config = dict(
    d_model=256,
    head_dim=64,
    vocab_size=8192,
    norm='rmsnorm',
    qk_norm=False,
    attn_scale=0.125,
    init='normal',
    beta1=0.9,
    warmup_steps=200,
    decay_shape='linear',
)
MLP neurons of a small language model. Each row is named by its layer, matrix (gate and up: input weights) and neuron, and shows model dimensions 16-143. Each number is 128 + 32 x the weight over its row's rms, rounded and kept within 0 to 255. Numbers have three digits each. A neuron's up and down rows have the sign that makes its largest values positive.
After each neuron's rows, "fires on" lists the tokens most often at its 100 highest values on Wikipedia text that the model never trained on.

L5.gate541:128125172070161162164157105184079167209107144108122063127083135080134121156114101086170149156152118138089100081121103125124076178048157161131131081139116113136110140152174188146140127138120160091145158157128146175102157091130162123116176110131079165123138114128180099146077150126119119196145139097155147133193116204174159109108113148106058166087069168131137139108079167176142212189155
L5.up541:117160129073152167143137116163080125234118119165121076122097129157087145185125064105156136111095143139144089082105123145156105119077168125155141093131058132139098109146163138141130146134099086135165147191111119225099166090092145155105188074120101145072114104158166149101081171151148110142117151132090096162214111187142161085148127129136109118083113130193140130138070161132145188163128
fires on: "\n"

L4.gate581:100165148117061123180134135100142103119132105113203109154074136109145107160138139147165098146148115140125107150146154099091066152163118117153182205119104088152075144121072136103093077110102151111151074152140075101138062161098110133141148075128141137152125148103093163147088151149101104151084179130122161141127093135136118149144157119160083101151126118113125103120139205136154071124164
L4.up581:184131153161111166161077121076137099165146082122082157129129150111161173174161141098120066143127111148103100081104137138127150170137158148133095120158145165139142093074142128132205134156094056147143111153138114165156146147138188118128103130096168086124176118090127124139158083114131139176180129100120104170151117151135147154091142174086194141095110086119122170142137092113093101162147
fires on: " N", "N", " ft"

L4.gate361:134083121130104133129088145160165128125157146148153142144111081152185090135133125101104073172097214154076088140167123164108173110150142150183105142148096178160114139148177163116127138178103139067136175110155185132091119074186157087151122162099149196161158107112146155135202095172147148111171113093137108175096150104130181079138182089113111125183106121096126172131193144177099172108161
L4.up361:171152101138166143142091110156106103127086143154134131080121150155141120139105102128108090121168163109148162099135094160124152110079118122134109145151075120122143145133099160171147081154114117141153068103141184129111152137095118144113141148131133128156114163113114165150160088144154035113127161093156090174185118200176129079109164085094159184208144103134107128175133151122099170116178
fires on: " First", "^{", " UTC", " sq", " ESPN"

L11.gate21:125064193161083098086154110134089117129132145142096143153124165124169147147114119044140075179164119131096094148170108131092106138164176094112158091122153113064133125102177178162145140148160126155120157167077126154144139147120122152144132178109141134172047154109107145153082120107124153109112130070103161158148089155094099197099125121170112108103120124137127135134178130117067204156143
L11.up21:163068182167074098085137163104135083178113117160092150150154184150148106142110115041143096116128132095120043157145144132145120121155136052099119095128127129156112088168115163176085140164072137165131183098104081169132159072131089115150144121108151154133073128102082220145119125094170114124082103071074126128186093081144108191117094119118132058115149107108133140057134136117141206165163
fires on: " |", " (", "==", ")"

L13.gate147:163065132134093196212130138157133142133023140126064137149144137194197213117086084150184080129123167147099108120113115171137154109128173068099144088052062158083154073133127052126129110069113104156088163117148149120086121177149119123169114129111132104183146109132144082099080115103113123108146192105092130125099110165099120150111109103110142123084102105129130149149120166140112161122101
L13.up147:110120136136106147164130088180180108159112098131090131112128125169146119117090066137150145148079166170073127122159114138137133163115136082145133156176107111141106131147176093220170112118125153130153139004109149103116149146108140119154172099090177127179107076157129136115140169069181135133155106074113151129109112099131125177103105080156117110157145141120074150151163175158129208140152
fires on: ",", ")", "),", " |"

L15.gate181:131148097132111132238142134166121129185127159138175151179122143164109116150143102121132091127163174097109108089130123171084137112104095123161155150114160137062125145121158168154136136081072086072064160160138116150139122160183164137119142113105138150085099158127076141164071107122165130152173149121141095154196155143100173213135147144124096108158102190084102127142127119139154135117159
L15.up181:095082100130147121163105109119089137134142079144091117130068140138148157159086095135137175197144133096105068165081130193089177113160126075133098071071145150106165157126144093185142161076150136123086149057175159127093104150099128134056112160181135158165133078106108101123143094133088072064076119130147152084194119123169108164118125124139098109162065115111161165130125166098146111191098
fires on: ",", ".", " public", " and", " man", "1"

L4.gate626:065132108127149132151127080164154102104128144119045152106117134178107164145154077124133101150042154117171139142152117202167183159141117122215143129204061125094127171100149031083108130124116131183165169090167109149138128109158147131100077110151142173102098131160120164172124120179190134126099109154168117134139142147134159118121184128168087146153088089080167082134092116161137108107136
L4.up626:118064107125155111208169139105175160084145131131073119068150156122142170148162084085190128154113138127125172081165141139106133175176149141086171149144151136129145117118087106100109131086127109164147074123131141121164166150181141126156101103195127102100157151122154076110114180087193117131162127116181093139179161158136155121175176131136122122052073096158134119152149167146208132048141
fires on: "ia", "n", "ic", "s", "a", "i"

L16.gate426:148095155160104107084142128150156164161118190154136177072081118109104092147123123089112085145141189154098094122148148169049125167165105178158120085141121157114177150124126067167130095124134128165096111111172130171066144139143148128125110141158092133133173113058104068125208130037109166132163095120127114187062128096167090147144164129089083106119116132139139146128108165100101144136111
L16.up426:135108147136116157148124102122116089075097130146124146101151140146132218124090174127131160179083138168102081087103195139096200103154124145122171098126123113066108089104123085110094064176153089110141182109107109099155077150122168099135115151111134126161147099132166157104150164151108168099122151095166125140162152150125070137105133093174200105176147126102067105143129090122086096139113
fires on: "4", "3", "5", "W", "7"

L9.gate118:128107157136095125168143203092169116140147135154104138135115124055185189117100165157127119208140120159145088142053109119089129108095125097125137135165115110128113176065157148144136131106096138102098157126102132111149078115176086102120186078083063151148211134090109120176080152111114091110135104092092090166112164189114165143162145126113122083190158122131183077156144090180150147093175
L9.up118:151134132119137092160136079096117136111128119139094136108166078124192062105164110160121137178113129121124101168109142094200150096106095159126098144164136118129117188139147119191092173114146097123139072067107088162111072109141147083111119124122130178087157103188093092113128033139119099099141095138131117138142145066060113111132136114166076098082128075128121105141122160157133108216080
fires on: " and", ",", "tic", "ic", " text"

L10.gate152:136145131110128144077123136115134146163092186106093172176090090130151165126092104109120099131087141142143075152134153132107097126135107107116132166136111114126101126127140144128105170172095133146143098119195131072119119094101163048197129038115170117134157079157116117148113102136101136114155055151152169085148103122143146134105071068122167164156182073163194098060118155139060167125200
L10.up152:123099127118147081086166134155110107117152185169149093123159164144120137127077093142113070153088178090110155157106107124090124158107108106134087129156180159141103105123119171131184108095160146137153116187129114164143075123145187129086160139118155146162142211128119127122132108080145109080099155115094170153112104142178165159047086172145099184074130101196106125135164097109116102137149
fires on: "0", " ", "9", "1", "8"

L13.gate398:132031162191099106117128142087092165153147094092092147127130140125159094235146134139157156179105172150073100114157119123125153135094166138126124138089076056137135144096134212101188084116095099131143089123120121102122204102167109149097131090187166107128105169157135174072104148123102120151140132130131106134061106115095161151157116182134176144125189106079120084118131160123095098155158
L13.up398:079086093146110088139151141121122091079185121151120094155110111116147159151137086092144114102122153148097109117096132183137160040127060120123112118175131103084092097131098031125148123087161108117144101159119160153089159142085155131141119071062112149098166108130050089104094085119143100117119154133113137190006148142158138093179147065131133153173114123134106151122177117100122143156119
fires on: " the", ",", "),", "\","

L19.gate333:125104134163115162103108124128125119150064144113102130132116145125152160092118182131086118123083170190098145101100147155146155110130143088152160061142148081132139174152123120133101155034188118161133146016180035132164089160150157102130154081154142099147113155086145115135099103141168107162135122116142152109158125096132069156174093123154137109082175083153099164111091130113158147169132
L19.up333:143107141112082102110095129119150081098121173101137119120172145122100127098099115159079112135117109187104146122151110093073131107151114129141118144121136091103202105061128106178133120127089179116121109048119186127166118177035094114111152123114080155152131104078086091123105161125111156093122138104123110156098109176057133165140134063171123114111166153153119119108113156145198145141119
fires on: ")", "\"", " the"

L9.gate590:136142131131164097143100123190124155135112166112138089106133129110161158142120108121090168140140146146099097191120126093137115126096109139187122101138111085126079125162143135109134116124156071095120054068080144105109132079118163143121136113120137167179154194163152065122105159149151073160053153115176058133159184172137113126146147132112137176046100131042133152128107185116141130121104
L9.up590:043073179111130158118117148084115151109135137103174136120112125181195121130161201122120105150164217161162129109045138164139083097147156132145124064112138124132112141113133111082194108123148059157145090064147129073130068107107086149120131161109140104129151136147102072081125122097164101172087124091132087077128152083093119146115213133116112122116154128088140119086097118149141071105139
fires on: ".", " States", "s", "tic", "n", "pan"

L19.gate381:109060113148147110120139090159152129138089143134100039128107112062170122137128185124144098147081152160112116138104145121068140062104137119135153189066154113115145152142089117121140111103153173154081122024140150104102065170158152101138118158083160110150112114141159126126091111126119091105146132049148125102142097158146082158155117167132140163113101176151116153108192114076134123147109
L19.up381:148141159018110115141122104165148127141106140137124140129123104115109112124115160154140077132128099144112133105124193137097070174115104125089123131118105163142140150086094119137104109084110131174165063145176109100182177151048145090140112118136140135088100187086134158132159162072152159153070127146128099121115085121109138106129137130152115141117129099069145153116166175122104166200134
fires on: " the", ",", " a", "\"", "1", ")"

L7.gate685:094126122170142055076128126156089086133140100093134141115072149112146125119143131151165092147112121071067151121136084118093093135154115047116105200120121188078080116136126136138092121157156156095187141117152127099092120112174158085124105135122184060077112124117141198136133097165149185115163138136125190126174152025132147119115098075118132148118145120143089127137176155134127147147167
L7.up685:103158090111106132115025150158105083154131157185128133130128074130121218152065131123130132162115149152041175138118074144090117146063060151183130161125122137103156136081124108165176166109147122132119111157155115163106128095189131124100093096181102122137134113126105143127130107123075114099096063100087116120130072100097132139105119136082120121122146101124116113141125128129196108175065
fires on: "9", " /", "0", "5", " housing", "al"

L16.gate74:116112136135157148151157093139155163104099142116072090186095119167142153099123136177115121097121169189062109154130110211101132147156126047166152150199109114154087105103099099181130088110114154100087120145177097127140174181142135165102098201116087144208117105088204069137173142155114141162119076103144096087147111161117127123109158113181152152121190183114074165155111166084121127102121
L16.up74:085112132091107133124107146162148100147085109086081110110188137108111066165093129228176132084082084156163081149171118117140145145165115180064114151099181107064160146113127124152097171179112074151097091049176144093130088147123143119137166089090116057178155169148111184080151163127133102130149162110106142152103138143115118171153141091110192115138163114114140146090147144096143130105160
fires on: ")", ".", "han", ","

L9.gate278:099071118121126175166157133149131122101119100158198147122117139131102163119154112080109096154145162102151071168136171119141121101175133082157173145058094194089184078188174072107145089094077143163105125136116118109104196077147157156129152137164146116189087147162117165116088123100146117154103138091092155186049116125124158146135086131110144100172164142103155126148074173107089153163156
L9.up278:136063106083155183205102158139182133058110114104084056136117133117157180129081119191136106122112181210177108114097202170129153127084121167107100139113145137130172108126182124151184111126165135098126171095131114139152145116195168138098153098131132109129121139134078163135079126168123078106166143098167141130074141150219125158147140153168143130094136100058135103075094162110175119128139
fires on: " and", " as", "),", ",", " later", " then"

L7.gate178:140098126157070132184107152173164140149108108120185135138120203164141103121079138126130220101181128105086134125086102159115093094087177094133084121049143087122095084156127165187110112137118102095106102150129130123096150058141115084118213088090113195148115077094094166115153135153156155121088120073161116094161101138149159143157169115173106161112113115178119127118109188117125137144118
L7.up178:139102117136087128136117156166110094155119131150185099153157166173146133168091123148114208099148125085075110148113066145118085085076165095155117134064120110139111053146073135190105138112089061109110127185115102137117198034153087109115183074123115183110102092068127159140136149131160136134105152101123108101214119088143150103215174163085133127095116102173106112128100165079166124113102
fires on: "\n"

L10.gate346:108149104153171167143119112125141126156017140185093136085111127152149146133153172224128129145088164122140143115112137157120045097106131164143161137184116094157118191093097136107178125115123106103128099098073149227135106132137126146088100139119116152119151163130109150157100085162092121174165080139097136119165141095182142064113098070146108107071134099129108106072130149120146142148171
L10.up346:097106150133140114104122099159115145121115182155069113138135080152201080122155111108125152157162186116182158110124126155126078157098153125078096135150109094121142143105090107107135095110150112134158052074150152161124120107124146156128114197175098094084180156145165061156069123126130140143098129121092101139165138129178154090161118117114064150117122165103078162115079155117176115144124
fires on: "s", "n", "th", "ton", "y"

L19.gate375:128084166154130114114164118119133105141094145148124123082135137163162152100093098064110057101139186157100111133147104075142113046117140142134151126111170122051187107093097142137090141112102133174078122101216151162129104154116155136132175177137158172145138104148134099150098089088121165112117112108120053105141109099179116119117099077131134143147098145118067189099137128112105161122106
L19.up375:103133127120090157130124156143111175081122162137140113158151055107092089111120163119107072099126147165109128163094117128128105210137086179104132116151128124071088131113082095189114062111087118118132136088150166123130159112115154159144119142181121166174156118098172068132139082095138127138126119128131123159096118150091115087199141128144173148122134141209102157161153138136182059186124
fires on: "\"", " was", " a", " the", "\",", ","

L4.gate632:155125144109119110164100145158144069145159137131106147102125105154106140083117141132098109196125168102126186100093126161178135170089180115178111109170139145142125065202122103113127145132079099135135174117146143147152175119095101122102072157152187150114108103100088155168164118125144069135120115093157136086145116123169174162095109125162148075065009177135115164076127104180130143138137
L4.up632:182120119142122118158146107105186083116139114192189180046085092160114123155144117112110111171083175135070170117127084189131183155094191111180140139079113148070157104143097152110162136100141104157103129121118083119119176163162115175146127085141125149144152060104129131124171138108137142107158126119149176053150083121144139136120107167173142124165099153144133140140170129135114151085159
fires on: "s", " unknown", " territories"

L3.gate147:142177118100115119119189120122101113135104080125130144131154109143123154148134124098146112164079157134141098163114101155176167120097153150096093088108077108130146123129116097156094145156155120117053145034129111144126187098108092081161135181180175151140089128137107146126161157076165054126109131085196131089156077159128157134091192124131140119182123147123129137076124137136129090092163
L3.up147:097145141127097086174173142154134087122072166152146137142093142087100125064158136073209123113039092111105105147108105134147163090124132178115070108152116075099113105075072182100034159111113154114086157123121118051059162133122192137112185140175124126160077127137141123106133129106152123076100143116147143107135136143183128138137155093146159141115114159101142150107174151137149128080157
fires on: "0", ":", ";", "ed", "-"

L3.gate202:127095181090068119123127129087118158127157151112126196107091132138132135092108096106091097110176115089121101137088122141083123148132185218131164112127076154131116143156102187093132124108120146100101075134140154092154128131148180143115158112193124183148125160096118055108127151097124121090056153071092098146132156135150106129128145158113154099148117135148138068149114154114087137109125
L3.up202:091106144166128179115175105149121164108125121116039181102109121135096185163126150103180124130166176124127096173050171092125187165158202147058159083141116123158098111182123147125161109104104088161152104145109092117165118152071124132140146068137124174135134137175109061080073194120150141128099163105149115121096129132120125154159177111153135130155135092116137079114105101101125091145123
fires on: " La", " Tho", " du", "Th", "3", "4"

L5.gate579:111151137116094089085137115114089196063136085128072072111156129126048128102122178120172125146083200135153117188054161149103125114138089151151149118166114139183102127124148132125125147147148139177113091102099109091080120064119194114188112144147172101126103157113174146107116113146191152121123121136097124102160221165138109147148144082133127153088121157077140161109126109144147145187087
L5.up579:076196195103028218111158082116147154226123067145120165088135115143066140108118105114134127109094124105150152055120138138086201130108048147126124142150095123110101171158111139148115153153165184096133112118129156101092173081134189154097114135151091074144140167104106144084142117158149191043122158135135137092099162163105146101116123059175116119135141158144126124085134111188167110161153
fires on: "-", " before", " what", "—", " un"

L15.gate409:092133119151126174124129141135135178136081150108151102086092187095138095134170156138151076070177114099111154148157115135154143141138122099118101156130037082125155135206110152173141164158182111136116165135094172091156123119105107110169153129163140113136134106158140084151124190064123085099123090040124113092134144106165103173119146099213132168133139140070128144072129113115118155121074
L15.up409:149114092117108146150090123153112114164121145167124161160128163105104130145116127093218112163113128087087186124203088098076120158089159133154046103121144137143168116081082063134118062137096118193094097067082136146123141185197130139122117164132155168073137165163119144084192155125097063088129139108106111131137135100144117116116137169162141143174102160132153138157165182115113150142096
fires on: " and", ".", " on", "s", " of"

L15.gate599:104127109125107113165137191117129112174175150153105176160112094140177183113153120106170111174099154164181118170072103088139067117066124114131112129121135106109180084122138130159173131117168094143082125120150148153184200110073114162092142105138134150157090114142101109115131157215163127099152077150119110075175116163115093120061101102131189073101157177142074142127068147142102110161141
L15.up599:080138046113157147135099102114168122132135092195059112164143138131123140083076101126185088143082122141104131192129101069160130076087090118141226094180144131116122171146137099085185122128163161147125163086088178169101134145125139116137130152121149153131106081121169107039179146157175156073176139118098170102099140126111170155145161100087140129167099118132100132172107123102190182134084
fires on: ",", " (", "),"

L19.gate152:114149106189139176090149148149135157130080139130117069123170127175091074111067120134152166095063098131105205095108128131096138110083198164116199076126079072130145133074162131172164197070082141142165097086117087172126135160106152082089103081157127118144121139154110086116127190197101164152092176058151151141181141138160131158144114101126145171144098111123147169111118094103124098134163
L19.up152:155094107122093072093127135145169145145093143107122118120145137149114139084106115126064112120139089107142110101103125131179061191172120137113105129067120129124141109129086116188106116111087150093093185137134172170108163075106118115136096094147148144171130125123126053126128108172093083144088145106156141100080089127105109174097160099153140073192159079128164179135128106137117139156170
fires on: " =", "==", "===", " ===", " was", " |"

L19.gate612:119126171110088142121103096104157092097131173090191135121143126112096128136181153159089094129136124090038123109132134178073119168126142135087109125088132084126151173178112058205097112127195105115117094115131181128081187106115141107119187141147146140122163148072120100115175145060178136077137137127098131098126171102133062112139136161130161144154126106081157101132151153142065160124111
L19.up612:169147109144125105184134122139094151144117142150082141143105120113156075142168158123113122129123129117088162134188203155091159162139075089106112095146084067105127114121130098158144145140124052184131172197101122169098132160233152143145130085125114082108136180095139088071149177135119124121117142096063105173144111182132069160139189108156083174106153181158164126148141146142123153107117
fires on: " P", "s", "S", " K", " (", " on"

L16.gate471:146155092143145134160109140156145142095088179100131153156124068093079131120148100133152139065091152122151102163157154103121140113111088129114175115194082093143105113123161166197097098132106121129057133114123075122173088126102121118107174098128127103116196129091151161109164159131092120125133153146130144134117196124178110117086105172095129107154116107149140122132105093139176182103120
L16.up471:194156145143148101112105126069147210094100131095105119119124098118097138076189148122173129105156152140168146106156143119088157107109089133132134157148150118157087176105184140149145146108136102120109051145163098109177122103129152110139151114157184115073141099154160157132118095121116107085204155130135164115113194120134158118101142143163140073133099156156104156127124102141163117137150
fires on: " and", " more", " most", " very", ",", " highly"

L16.gate91:135112126165171069077169135096157112160163100102166102120080137138127129143104145105186155117148159188098095139145096123131172176128177114144102133190122080206080169141112089111142118100104138103055080155148106090156124077138157145122121101139130108111107110164167072067142148141111111150134139098119139115166129146057133154143161147092110147133174093171083143110095144131141176102106
L16.up91:094173110103127100177106067141163188139134153123140171163096107176199146131121073092103176181108126077125084151153144117132153162045087135136092130124106150157109108202178153112145126042152108113130132136119084135112119155115130187138139146120149112079152158156151103139140109139129151109189138108175126109099105187123115147209162114215157131177078098141143124125151133111091110129097
fires on: "be", " Be", "\\", " Go"

L15.gate404:164156078140122120115112131147142135141164118119107168099105118112123097106190158171177098148155143046100138129120179159187116157138134170127121154088133106126128096120142126095145088102104089125144173140104148135115116096125118096157133087051154111098149131156139187126129174105112120139144195079116153043052136152090113099132152156148112164108075139126204176075075142078127147161171
L15.up404:172153122132107151077147128139137143107076154130091151119118194147129129105143189197158128078132091130151158171129106127165178037148118141099114112148176143095108108120128170115135129159170077094106101091107164138142165074142114097139103180143076135111140102124147120157113202117123207166148118075159141151102133097110174140092150235118148155144099132162090157094178158128133150101165
fires on: " the", "-", " of", " a", " Y", " A"

L11.gate6:121097129119141125113162151101105130101114104161154138074107123138158141133142138104150145082133115095137130181096120014090119167124143122147087133123167145125125197133115161113114088127119112101164137107195122130175111176143132148126071091130186147115142140105127133144132194137142157145078191108149152097087114162119113143143071103089116116100076130065127150139145090098106166167111
L11.up6:140115121161147153090147193115133174190139108144147121147070186174126141086118088164127110095178159094136057082134123082106130197156120188163093132102191138148153147152102175123099135098123148138127148091078158150120159159116139120182151102166191182152102157105109106105150137159135108166126177104148111096090125117147118150101085119106177142184107109091157130091145116095117197063158
fires on: " (", ",", " =", " of", " |", ";"

L10.gate365:098159112151123187167118121155169095140052131103081127088110169047127150156122126117110154120149127151067135132081113078104110129106147133155089104087127136177120096136096159217097134165097090130144147077163186085193129198106106067127109116200151116131123107206152141145111099105110087163113128071091116116166106129169086136086130118126147063148124122098129129107134117108136160120131
L10.up365:132098110188130102108110167114197100152139125107134082104106193111120177132130101083103149124186114119060110086167140107147105225150184144151110119081115141210124142162128165129070105140151174165162110059088109123119185190185099050102203118122083141136067131092170108126105094123103132131067127093112127122104117119148094106110132087116088109100108094075152115125136142127120115131132
fires on: " |", ";", "===", " ==="

L7.gate85:137140120093087134181142161139126118088082184123136144116170098141073136137102173160097095096098121163210150123099130113058175141115178130138089184113163118109116130135188158122100091179119111138126100121154146166140159079159106135196094147078108158113056130133095106136153130156131160083102134142170121159170098102093130147188147073087133097058162128057122160132159147054097149122129
L7.up85:112119094093126155130101125119084150127142168077091119147166149125047058078163127061107140157155106103153168123088109125121094065094122114155170132118121098090097116137142159147178161106124113219126110130066109117141155147154122133140085119107101099081131114132146089141154148103172098111143086121128134101141094114115123169106119082190088119109168131148093169149192143134110132095170
fires on: "0", "1"

L11.gate233:208136150156155154138111147098059136106138168121113081150114128162151135166046121120164114115097094129106091141108158129114123137085105098114164153176132108154135151101144130089125112123097125131163141153090155107224137042113177122080091151105146100173106132103136118109186118178098059111121153148138129166084143126153138120137120103131097116126129073112192152170177149131098106181167
L11.up233:135194105157113134113142110097056143163093147119104142137140137090145124104126195163139198108137086132140141077140183122080152137101072070145103163177114105165134148111118049129103144144095134112116137086101118132141154105131086145112164151197191122093120129108125178127175110131111080150154145133161154187082126113138165146157112121165026068115145185133141213119139094118101138156139
fires on: "lu", "án", " Ban", " Ten", "hin"

L4.gate38:183129067159132148191000134145100141096067116084114115101123112213127141058127123119159091117112091110128085154161186088131094124155172138168137131112107083134110069124110113174140124095120112147079110158117127137148192130141117084094124162119090125097088178114129091153137145095165130163100145160117177100188112179166135152099216098134207140124176105137132082147170103183143107132145
L4.up38:142180088119163112132112140129086093130121117170146169079102107096107149140167063096062147085124162151136113165100099065141081068117091117134186236100131157157099129181113144134117156144128134108128066130126137169138075167116139160152094135147085147154128114147133151146136120121125122118144127090101152189119137114098184095137128072159122114169167164078160147129152124073079111109145
fires on: "xi", " Year", "ct", " Label", " Released"

L13.gate274:107097142161151151127132166089127170131125090140135114138119141100101124130163135153109121176117179145099141144156074113133162132068077191143135107167144127070229152135078160142088144116105094154119142095110174102079195186157135143091115099125139065126069133140134133064102171160180121182122122131151113110150111096130111110134112184115147139151153108129118071132152162088131156148083
L13.up274:130099140124142138129121157167132092063088106133092092120154137135126089125095108123067137078103139083164158061166137137096106127140107148075132106093150129118087139131122119156112162156143142136126113134134136114176147181130175121159060149113139079055181033136101093154147109142101128097103107125103154137094145156119090127087151136164144135201098067156126200082072112085104149133129
fires on: ",", ".", "\"", "\",", "2", " the"

L4.gate384:154157103112071143171119172180131081100127165134172159156160147163110114134145150153124135145101099164123137119137086099125114144116135133133133121142153107143035144141139104191147140088114098193096120112130128089117087088122185186206152159147155171116188065117084147138143126098134170134123093109149139089117092090152152126102133107164154141177157123153156158069084105123149147107228
L4.up384:153102113110103105111178110129110075087074144176080136129154148193154151112120101102110143131086142094138168118127103142120112132113135114113164167065129140083110087183100085122104128128095148154117199118138131158096097113146165143178163158152087124148147133092091151124152136148171107135138057149104077126083107070157108065087094201150092132125114086137097088135148144144173131148034
fires on: "3", "4", "1", "2", "0", "5"

L7.gate324:086147127129114180117105129088079125088118164098121128126138156117106142104098117076146118138165145144149140128113141123144069097116185091128115112150112133129184177180157059120072169124153133162082136088108135163126194121100103099131132088176146117129103140137109072143102124084164097116087159155142125131140098196105145076108180128160099094132151112113107165081129088140129092052102
L7.up324:113148086163139125174149148131070070091099170101096096107085067114121127122063104022154123144113155187105134185120182195145069120139105056105135145184114076168119123158152127127089114111171180200134088125109157163105120144156144123165145118138170116111161154134100090108116128150151078142101210163141109167118117211135119119116159119144106077121139102115117141106094124129137122094104
fires on: "ed", "0", "ted", "d", " young"

L5.gate433:119110120131069119154117162135090118143136095139130108188088144124148182162118131102069077151158078158116084127157097130185131138076078151148089140125126101150121105115128149167117188128162108115096158133204115153144100143137121152142107129161128163164137192077135105093191090156106152175153068148106143093129169169132161138090175136125080173118131130126086150141110187119198170112118
L5.up433:154132131119190165152100141128097085112123032172114138125149122102149130163072092080110091181119074090134168104179182109128134121114104111134081170095161118165121099116099156152156159130130079112147176150155135164150114144105113122135115104131137133136150118053100124147182080155126117147146070161102138113134094164132153134120172150139149146085117140130056202172121060096180178193138
fires on: "N", " N", " In", "rate", " Main"

L17.gate364:200111150082154125129143160138093117168145145115134131190031146111127152131082111114120101143151155165179125110101124151144111089132190134122166170197110095168184140133119140139145195141089089101096115118089093199131094052125154122170130124118103134171113110133103114081144104108124120139140186123072148098095128166137149159147083147125024105101143202131157138095139167111117202115162
L17.up364:177126042187170145083079148145113177145097093100122080108099156161151113130155153177126129087143145055147201112152094126111147091114124137144095075170139143177130093135175114048130078140155102052145148106147168133100133131130135130120129145121093132124116158151174156164126152101080183151078098111100135115084141153140150141143133126150098091121107189108105104169144122109109139121182
fires on: " A", "A", "se", " a", "ca"

L11.gate552:162084153155149150158147164160089130121112116136151103164094182089161197129145119096124123121151185051093143113134212070113120154155108133098139101116065134117101151128141155087125147169156146157202146122152112139075180160123119122128148089134128067137083098105158165071111162073109085127075171068090140087174143148106137183117114077163150124119093135119114144122171157069127208133160
L11.up552:067118141163129146099099144172179096083100102216156127135142165195118164120086092063093133140168089108152080113112080141112166159142146094120110162151143188102121107092076155168140128128178167094113132135115174099103102171113074127109137116099142091118201121092116080148100146142172086114169166143154168117154139125156124086111156085159130097122121116106136124109112154142159190089181
fires on: " (", " /", " |", " of", "ñ"

L5.gate29:085116139097053151110132171129163087136131171119128154127158151143067135109195121136103166084123192104080172190115114144105165105122147108173144175122094077163148116149133171049169123159088145108129113121107142213134133094099139107157060124105133108123126166156053139122150126099188130134108137155197121149119154150168109115135156124127116122138212126169155183155204044117126117141194
L5.up29:153174095138113164164097122147138149188131169153095143096193134102165112114149094133107113131147221147107112159155100155146151099074144108155178140121111056094140131086086147140140172115117151151140115079115127143148156138121194164110012149131081111136108079141159118170117141109164164126099144105171132157160151175141078087171166119112114098098138170200171138146127152212136122148147
fires on: "0", "ing", "ster", "time", "mission"

L11.gate315:077182150112166111126111145087096123120144148113124114148125207093118178121109148183074121080100132170109156113195162171096166134133145135146140111162165130064107099120093178110131135157053157149083094137085161149182106123165095096185106092114117124143189076170139120162154200147126077170178106107175139106163149161150156162182150117105166151145061142120097099110164152103141148143109
L11.up315:138130160146149162104124128124112165131181129143093166122086105158105116121131203104126069067137160138143129158162097102168045110144064147130163135151118157091117161098112144112171087108159115176129078111149126070117134099153208165080152142138100072080086190124156126125194097079151124166064139064097155138173072102111117139133110161094084092083147096144100155176120151138099116100145
fires on: "-", "ro", ".", "ar", "+", "er"

L15.gate449:133161167133143164117106138105130104143208150086105098162121131145202141096117144200067097126128141086125179127191128125106174156134122109156114106129142124109103121215090126124192076155098129145097135156155166101163136138137167162134163025109136165139183130067172162136169218143145086149106126126136142111092139123163144150138159136159118102149103179106097102057108160107115137155153
L15.up449:127117093178166140173112168127173115086137146092061119095144124099117126111156167117106115163143144079107136183127157103163097110088136116160092093136100136158138133146081155075074120155081166134130103056207154136140142124190124107111100105154137098140168117165212117212170123109118111055086158176141101173117111099108126127133159145134134116138144159179147126147154130128169140172138
fires on: "-", " (", " ", " R", "."